config.toml
d_model = 576
positions = "learned"
qk_norm = false
init = "normal"
init_std_qkv = 0.0238
init_std_o = 0.00531
init_std_down = 0.00531
optimizer = "muon_variant"
lr_mult_down = 2.0
grad_clip = 2.0
warmup_steps = 200
final_lr_fraction = 0.1
batch_tokens = 262144
MLP neurons of a small language model. Each row is named by its layer, matrix (down: output weights) and neuron, and shows model dimensions 272-367. Each number is 128 + 32 x the weight over its row's rms, rounded and kept within 0 to 255.
A block is one neuron, or neurons of one layer that tend to fire together. Before each block is what it responds to, as a language model described it from the Wikipedia text at the highest values.

Description: Day numbers in dates. The day number right after a month name in full dates, such as August 1, and May 27, in biographies and event histories; sometimes other date parts or year tokens.
L6.down659 [157 171  80 113 156 171 140 113 153 147 161 141 134 115 145  91 120 118 147  51 102 113 125 155  72 207 178 145 128 153 118 119  80 163 101 109 123 161  81  68  90 149 154 121  97 136 132 121  43  86 152 207 145 101 121  89 151 100 129 122 119  95  73 130 100 144  79  92 125 179 132 125  89 150 112 142 142 154 132 186 126  78  58 151 126 140  91 119 188 124 165 109  80 131  95 130]
L6.down1176 [181 147  87 141 117 180 135 109  68 126 141 177 142 130 142 142 178 139  65 189 123 161 147 126 127 115 111 162 155  98 122  94 166 106 108  95  65 124 178 113 123 104 147 108 112 135 142 116 127  58 145 170 118 170  95 165 158  74 192 181 127 115 141  86  98  91 130 143  75 169  92 130 105 139 128 100 161 114  75 163 131 118 171 145 112 102 171 157 144 114 158 156 141 162 141 117]

Description: Second piece of capitalized names. The word piece right after a split-off capital first letter of a name or title, mostly in tables and lists, e.g. K-ev-aughn, W-av-eland, H-u Yaobang.
L5.down93 [ 60 117 155 117 195 110 106 132 160 180 135 125 102 149 111 156 163 148 109 134 102 145 155 127  94 107 172 145 162  10 120 105 132 116 156 135  49 170 104  63 103 128 116 139 157 149 129 121 139 174 163 155 130 120 110 143 105 158 125 145  83 134  78 140  82 116  84 146  53 111 122 128 132 137 137 217 113 148 139 150 151 146 101  94 152 128  97 150 140 135 155 128 143 109  80 111]
L5.down247 [101 140 136 189 142 149 136  96  99 124 182 135 148 148 194 137 131 154  82 144 134 121 117 116  80 124 138 104 134 173 126 168 192 165  83 165  90 170 106 182 181 118 110 110  74  99 211 111  66 121 154 152 126 118 143 134  71 182 167 126 178 130  54 109 156 132 126 120 114 123 165 106 123 159  92 109 188 182 138 101 117  85  91 106 120 155 121 187 120 136 168 147  62 111 148 131]
L5.down1496 [112 162 115 141 168 115 144 127 113 145 128 170 177 161 143 136 106 121 133 143 198 160 109 135 117 107 110 126 135 150  49 170 177 144 104 192 143 126 144  97 206 181 121 196 148 159 104 107 160  99 114  84 203 136 129  95 190 192 169 113  63 149 152 130 109 110 163  92 130 155 200 148  93  82 158 112 127 106 125 137 191 171 121  84 157 121  76 109 165 147 136 176  97 151  88 124]
L5.down2091 [127 124 144 142  81 162 150 107 113 107 196 137  93 146 106  61 152 108 150 152  98 164 152 137 131 115 115  99 200 108 109 180  98 120 148  58 127 170 141 162 116 127 122 147 120  95 111  95 118  87 130 125 122 135  90  90  63  86 127 149 126 156  64 120  98 153 119 163 156 172 169 157 116  98  78 154  99 160 118 113 181  34 134 161 169 105 135 152 138 138 161 148 136 132  98 147]

Description: Day numbers in dates. Day numbers right after on, On or born in dates, like on 29 April or born July 3; also words opening place or time phrases.
L5.down1075 [ 69 110  71 156 153  93 195 134 152  46 122 166 131  96 170 161 109 114 170 136 131 153 105 121 102 141 116 109 161  79 128 137  86 163 136 120 132 129 133 155 128  62 118 145 116  83 166 183 172 111 114 130  95 186 147 116 125 144 112  84 136 204 105 104 140 104 114 160 192 174 128 136 113 164 121 112 106 167 109 119 140  96 156 156 114 119 135 152 158 122 126  75  84 150 129 118]
L5.down1366 [103 138 142 114 159 187 137  65 153 165 126 121 129  75  89 128 139 148 153  99 146 145  86  98 168 131 124 119  99 152 123 156  81  48  70 108 114 137  89 116 119 159 198 129 120 124 154 126 168 165  96 117 118 171  64  97 156 163 151 126 118 118  93 137  71 135 133 161 150 128 186 112 149 134 173  85 142 104 125 109 149 181  71 112  94  84 101 115 120  94 163  90 174 135 129 139]
L5.down1804 [181  83 163 109 168 133 121 131 151 171 101 161 108 161 168 161 202 118 112 109  77 142 190 107 121 174 140  57 151 201 127 125 107 121 125  98  79 145 118 167 143 139 143  36 104 147 200 142 156  87 136 143  98 135 124  98 117 148 132 129 142 119 132 106 132 138 209 113  60 111 158  93 109 188  74 161 154  89 137 138 137 133 126 166  80 135  90 169  73 139 134 181  76 125  92 106]
L5.down2218 [133  96  91 161 157 145  69  83 131 142  43 157 124  91  99  81 181 152  57 108 145 159  99 165 152 141 139 133 153  90 146 130 152 109  92  71 187 123 132  95 175 113 160 152  72 111 128 128 148 153 107 130 110 111  70 112 175 100 150 158 149 100  75 113 118 117 125 120 188 146 167 129  74 133 105 163 154 133 143 116 131 147  97  79 133 119 107 128  88 114 137  71 109  86 129 133]

Description: Second subword piece. The second word piece of a split word, just after a short opening capital or letter piece, mainly in names, table rows and lists, e.g. Sh-uk-or, R-och-dale, F-us-iliers.
L6.down80 [161  97 180 162 176 151  75  97  98 151  58 157  86  76 126 182 101 123 147  91 104 161 132 109 154 150  93 107  98  69 145 124 104 115 116  75  92 147  92 105 181  91 155 111 143  36 133 118 104 163 167 119 104 153 137 131 127 136 148 177 111 155 153 168 198 113  71 125 124 121 128  97 115 166 103  70 141 134 161 114 132 158  85 115  96 142 104 143  77 142 115 149  77 139 112 140]
L6.down1088 [120 189 168 128 120 150 179 163  81 191 119  86 124 163 131  83 110 132 110 134  90 117 166  97 152 109 185 112 185  87 138 201 113 117 107 150 158 143 151 146 123 105 144 185  75  81 174 126 107  71 131  69 127 165 153 147  93 123 138 174 112  71 128 120 101  85 124 110 148 187 133 153  78 218 129 128 131 119 128 115  98 132 157 116 146 114  82 149  51 150  61 150 167 110 139 140]

Description: Block-ending line breaks. Line-break tokens that close a paragraph after a final period (e.g. "reporters.", "Spain and Greece".), or close a table row after "|".
L6.down585 [ 70 121 114 133 113 155 125 105 192 150 125 137  75 166 128 120 199  76 151 111 134 176 190 181 138 143 172 125 121  88 110 134 112 107 138 150 173 128 156 187 120 139 138 213 160 150  86 113 142 113 144 109 111 137 122 167 134 129 130 153 204 142 140 121 141  90 145 118 168 198 114 135  87 118 106  92  33 100  59  84 161 121  86 201 137 164 162 151 156  75 166 126 170 150 120  90]
L6.down944 [ 84  88 136 140 132 128  84 147 118 147 143 156 133 141 114 197  77 129 194 126 125 111 147 159 151 141 154 172  85 124  67 131 119 140 104 156 119 151 166  89  84 111 196 120 116 160 142 108 138 161 140 124 187 110 164 137 129 175 123 113 122 131 177 133  72 140 114 156  83 164 183 170 153 162 154 185 117 142 111  89  97 146 145 150  98 164 122 112 119 136 152 165 167 188 142 170]

Description: Line break ending paragraph. Line-break tokens right after a paragraph's final sentence, a table row's closing pipe, or a list item, before the next block.
L5.down1062 [ 88 151 128 160 111 166 148 105 118 131  79 135 159 147 141 135  73 128 148 100 139 118 171 110 131 105 100 118  59  85 139 149 125 142 152 112 123 114  82  75 123 172  97 133 148  87 163 143 162 137 104 117 181  97 154 170 155 170 112 149 124 124 212 144 143 103 169 159 150 168 149 112 124  96 156 169  73 103 127 100 114 122 129 117 129 177 130 158 105 145 142  64 180  64 175  40]
L5.down1692 [ 98 138  82 146 155 176 128 120 132 128  58 138 147 126 144 123 107 135  96 130 160  95 132 160 134 139 154  67  91 160 114 129 170 146 177 147 122 157 165 128 157 124 107 138 151  82 108 167 143 102 109  52 142  71 145 141 179 140 150 133 190 196 160 160 167 132 154 122 155 116 181 163 144  97 129  96  91 165 130  70 118  52 116 103 184 111 182 164 153 115 118 109 163 139 166 180]
L5.down1926 [125 130 115 128 138 116  89  70 135 134 100  93 135 131 109 123 102 119 165 115 148 109 123 128  49 153 201 179 112 172  84  76 148 143 171 157  69 113 118  99 135 180 154  96  92 123 149 145 132 129 149 120 116 103 195 112 132 174 127 116 118 129 102 148 126 126 138 120 163  73 131 107 162  88 134 141  88 101 117  85 135 139 141  88 183 114 169 168 157  72 138 107 213 146 155 166]
L5.down2281 [117  62 116 128 150 125 139 140  60 122 100  71 105 128 103 120 162 132 172 136 115  69 184 167 159  85 178  95 124 144  70 165 207 125 152 151 228 124 123 126 107 123 104 132 106 154 112 115 173 126 136 136 164 154 168 112 155  86 156  96 158 105 180 124 112  71 111 134 146 161 100 135  94 105 103 156 126  55 134 114  85 157 146 145 156 156 162 164 151 146 133 115 142 104 109 115]

Description: Word-initial fragment continuation. Second or third word-piece of a split name or title, right after its opening letters, mostly in song titles, tracklists and tables: P-ray-ing, C-l-imb, Lap-l-acian.
L4.down103 [176 158 148 106 150  92 112 148 107 132  50 126 163 151 188 170 126  80 118 113 150 115  97 134 136  72  60 123 182 134 109 105 184  93 115 148  95 127 111 140 104 141 162 107  84 100 150 177 124  96 131 128 108 151 157 172 141 107 119 129 124 179 101 175 115 153 151  76  97 107 121 141 169  77 160  87 127 116 119 125 147  98  74 177 110 157 176 111 129 124 140  54 106 112  97 143]
L4.down182 [116 114 141 139 124 133 146  68 133 131  97  71 155 148 151 138 133 192  80 116 158 168  82 130 149 129  68 152 142 103 159  89 150 154 116 117 147 174 124  74 112 126 111 128 129 178 146  33 145 102  82 170 122 144 109 147 137 126 139  94 129 184  66 111 194 103 144 122  81  99 125 164 155 158 141 131 156 113 134 142 154 108 117 120 118 136 112 149 134 155  96 180 117 110  79 141]
L4.down854 [168  97 139 171 131 130 162 127 130 150 156  98 131 165  91 195 162 103 159 120 178 110 144 139 116 115 129 123 123 102 129 174 142 125 125 130 131 136 158  95 141 137  65 117 170 148 122 146 138 163 140  75 185  78 135 132 134  95 122 131 101 131  92 104 144 149 116 187 150  40 154 134  84 119 116 111 214 177 106 119  72 124 163  87 100 147 143 153  88  76 194  99  67 155 202 112]
L4.down1257 [140 159 183 124 116 170 139 107  89 131 117 145 161 115 119 115 132 135 103 166 142  97 112 104 147 107 106  99 156  84 180 120 178  77  90 118 113 113 144 151 136 129  97 186 144 110 157 105 163 129 118 152  96 123 111 111 132 187 134 121 103  93  87 104 167 103 116 109 146  74 111  79 137 175 168  92 140 205  83  59 183 128 124  94  68 109 178  67  64  78 132  80 154 153 186 110]
L4.down1835 [105 126  59 102 213 178 142 142 101 132 200 157 145  94 129 141 163 144 145 111  96 140 186 140 145 182  83 145 107 108 147 182 202 104  99 177 115 124  90 119 109 163 160 139 123 164 137 113  93 148 122 162 204 104  48 106 147  79 134 107 126 157 119 177 131  74 108 140  97 123  47 146 124 133 127 115 172  94 152 132  83 132  24 146 202 135 134 165 205 134 162 120 130  86  85 125]
L4.down1935 [ 90  87  44 120 119  75 113 131  70 139 115 170 112 140 135 141 159 176 120 103 105 110 141 112 131 117  84 147 110 158 120 158 123 125 137 157 123 112 136 109 111 190 106 135 149 108 159 134 109 113 120 144 197 122 103 184 131  65 160 163 235 176 105  96 151 137  98 140 134 139 162 152 104 115 134 127 111  91 186 164  91 113  88 120 148 163 118 147 191 156 189 179 117  27 119 104]
L4.down1959 [ 53 125  67 117 141 129 184 135  95 128 148 148  99  65 148 148  74 126 101 142 155 148 192 167 155 152 114 146  82  85 109 122 126 155 152 105 131 203 112 125 181  85 112 148 112  72 172 126 142  95 155 104 121 107  98 135 135 109 153 120 122 115 122 100 156 110 146 113 149 134 124 114 147 122 124  38 177 134 117 142 181 111 161 177 104 166 128 128 137 116 162 135 141 146 126 138]
L4.down2079 [119 161  87 152 125 170 115  80 155 115 146  85  62 122 126 124 130 137 149  71 124 108 178 113 154 167 153 112 113 110  98 117 116 150 155 130 125 119 131 105 109  75 145 104 137  98 158 119 163  91  76 125 159 145 170 126 158 114 104 101  92 152 156  96 141 111  83 119 116 166 110  93 143 145 161 204 125 115 108 155 101 130 143 114 136 105 150 130 127  93 130 163 189  59 110 150]

Description: Line break tokens. Fires on line-break tokens that close a line, usually after a sentence-ending period, a table row's final pipe, or a list item.
L4.down83 [113 147 154 153 182 154 140 127 162 156  78 176 136 109 102 163 104 150 144 104 141 104 158 170  93 152  92 111  90 171  90 109 130 160 140 188 146 111  76 138 142 122 133 110 105 161  87 220 142 128 136  89 115 115 120 124 138 189 115 111 147 129 174 137 132 100 110 121  86 154 102 162 112 145 122 125 102 141 154  83  72  49 116 119 116 133 147 162 130 122 160  93 169 128 137 151]
L4.down1884 [108 185  77 137 147 113 151 102 182 169 100 122 234  94 144 143 141 106 138  94 127 135 100 160 121 123 111 154 152 110 139 143 107  83 205 144  89 135  77 169 104 143 194 161 153 171 113 139 142 104 137 102 137 119 162 129  87 150 102 113 181  89 207 125 145 123 133  78 129 136 121 166 168  96 137 134 127 123 158 128 163 107 132  98 130 105 119 182 111 126 140  90 124 142 176 154]
L4.down1890 [134 131 130 139 157 139 150 108 116 157  84 167 119 148 127 134  92 103 177 119 157 120 224 167 113 156 125 178  81 131  87  84 157 152 167 151 122 173 119 151 115  80 116 151 134 120  58 199 131 135 114 119 114 143 164 110 138 184 129  68 144 143 199 177  99 142 102 154 147 126 147 130  93 114 117 127  91 158 158 105 128  61 151 126 151 128 167 225  85 166 140 137 179 154 123 142]
L4.down1921 [135 149 148 118 138 154 113 129 123  73 147 123 132 129  76 196 137  92 118 140 196 151 201 145 134 121 156 146 165 151 119 158 131 157 121 128 135 180  89 134 128  97 140 133 146 123  88 117 106  61 124 142  97 132 139 120 153 107 179 162 144 140 116 113  78 107 183 136 134 164 131 162 113  97 183  98  61  83 162 124 141 116  75 172 129 100 117 104 170 133 125 139 116  98 118 118]
L4.down1923 [122 173 107 140  96 103 112  85 144 117 140 133  74 139 112  76 114 129 144 110 144  87 124 125 127 141 114 148 133 127 116 191 181 160 116 182 117 131 152 151 128 143 114 169 150 144  73 165 169  83 149 139 104  82  97 160 146 117 144 151 196 152 136 136 111 118 112 103 147 173 143 100 161 102 117 129  35 169 206 115 186  71 158 197 121 105 147 176 190 149  90 155 183 149 138 157]
L4.down2086 [ 99  96 163 159 163 153 123 123 129 105 132 149 110 119 108 147  88 120 114  95 132 127 146 183 109 126 141 181  84 150 110 151 133 174 141 116 166 141 104 173  97 139 100 115  94 167 145 185 133 170 140 140 104  54 175  92 166 160 216 143 134 124 177 165 154 113  95 151 142 170 151 157 124 137 115 127 114  87 108  87  89  92 101 108 108 120 158 118 155 134 134 104 129 123 132 169]
L4.down2117 [111 161 162 104 198 126 172 110 169  99  78 165 125 105  95 144  85 163 129 159 147 136 119 115 149 149 102 173  60  74 136 163 130 199 139 165 119 151  76 176 108 112 142  99 155 146 107 155 186 168  90  92 145  34 153 139 146 138 117  67 180 132  85 163 139 120 105 117 163 146 143  93 114 122 192 101  99 123 122 141 115 157 154 143 178 178 139 191   1 111 124  99 132 107 147  82]
L4.down2276 [124 144 167 111 132 142 123 146 167 156 128 112  86 159 125 116  85 147 204 200 178 125 181 102 150 146 168 143 155  99 134 111 137 164 179 127  83 136 108 125 162 112  90 108  91 119  80 201 147  61  97 112 124 151 178  60 170 201 136 135 141 125 148 191  94 106  73  66 106 163 135  95 119 120 143 140 120 118 130  87 137  66  92 129 152 159 157 175 132 155 101 135  86 103  29 103]

Description: Line break after a completed unit. Line-break tokens right after a complete sentence, table row, or list item, such as after "to New York reporters." or "| 3 episodes |", often before a new paragraph or heading.
L5.down1405 [122 127 112 131 200 130 109 170 118 176  60 131 120 131 141 131 139  70 101  64 144 127 145 128  61 133 107 101  92 172 151 124 150 169 182 175 145 116 141 116 133 113 112 179 102 139 138 216  93 115 161 116 133  95 141 133 111 128 110 106 180 175  91 159 169  65 145 116 144 141 144 131 108 152 110 135 132 109 166 109  76  65 135 172 158 102 122 148  47 107 147 156 175 133 125 182]
L5.down1467 [127 147 130 133 133 170 158 117 124 134 125 123 145 131 125 178 120 130 131 110 120 143 103 105 153 118  88 183 110 171 147 145 122 129 127 127 124  55 123 141 125 140  87 124 208 135  88 167 149  52 100 115 101 143 177 190 120  78 116  99 120 111 132 165  97 113 144 124  83 150  75 145  73 136 143 135  35 125 155  79  96 124 151 133 131 143 155 176 105 116  53 137 169  64 160 147]
L5.down2051 [ 72 190 184  87 108 111 216  96 125  73 132 174 145 134 170 154 119 107 113 116 139 131 192 119 157 107 136 120 102 185 186 144  95 109 135  74 102 131 107 145 146 134 135 112 158 174  94 110 191  77  74 132 174 156 109 143 147  92 181 102 141 110 132 137 138 142 154  98  55 144 176  96  86 157 137 107 142 178 146  84  96 179 146  71 109 106 146  99 126 162 119 164 207 121 101 122]
L5.down2117 [ 90 151 140 208 141 170 140  65  68 152 106 151 166 134  79 114 139 158 162  79 153 120  93 142 146 183 161 122 124 134 121 155 127 117 164 144 149 153 123 131 154 148 109 168 145 100  97 145 172  98 111 139 163  97 160 126 164 158 100 108 137 154 146 163 151 135 136 113 159 149 115 174 109 118 125 131 109 145 126 149 124 124 151 161  91 145  96 170  71 135 105 128 101 140 158 119]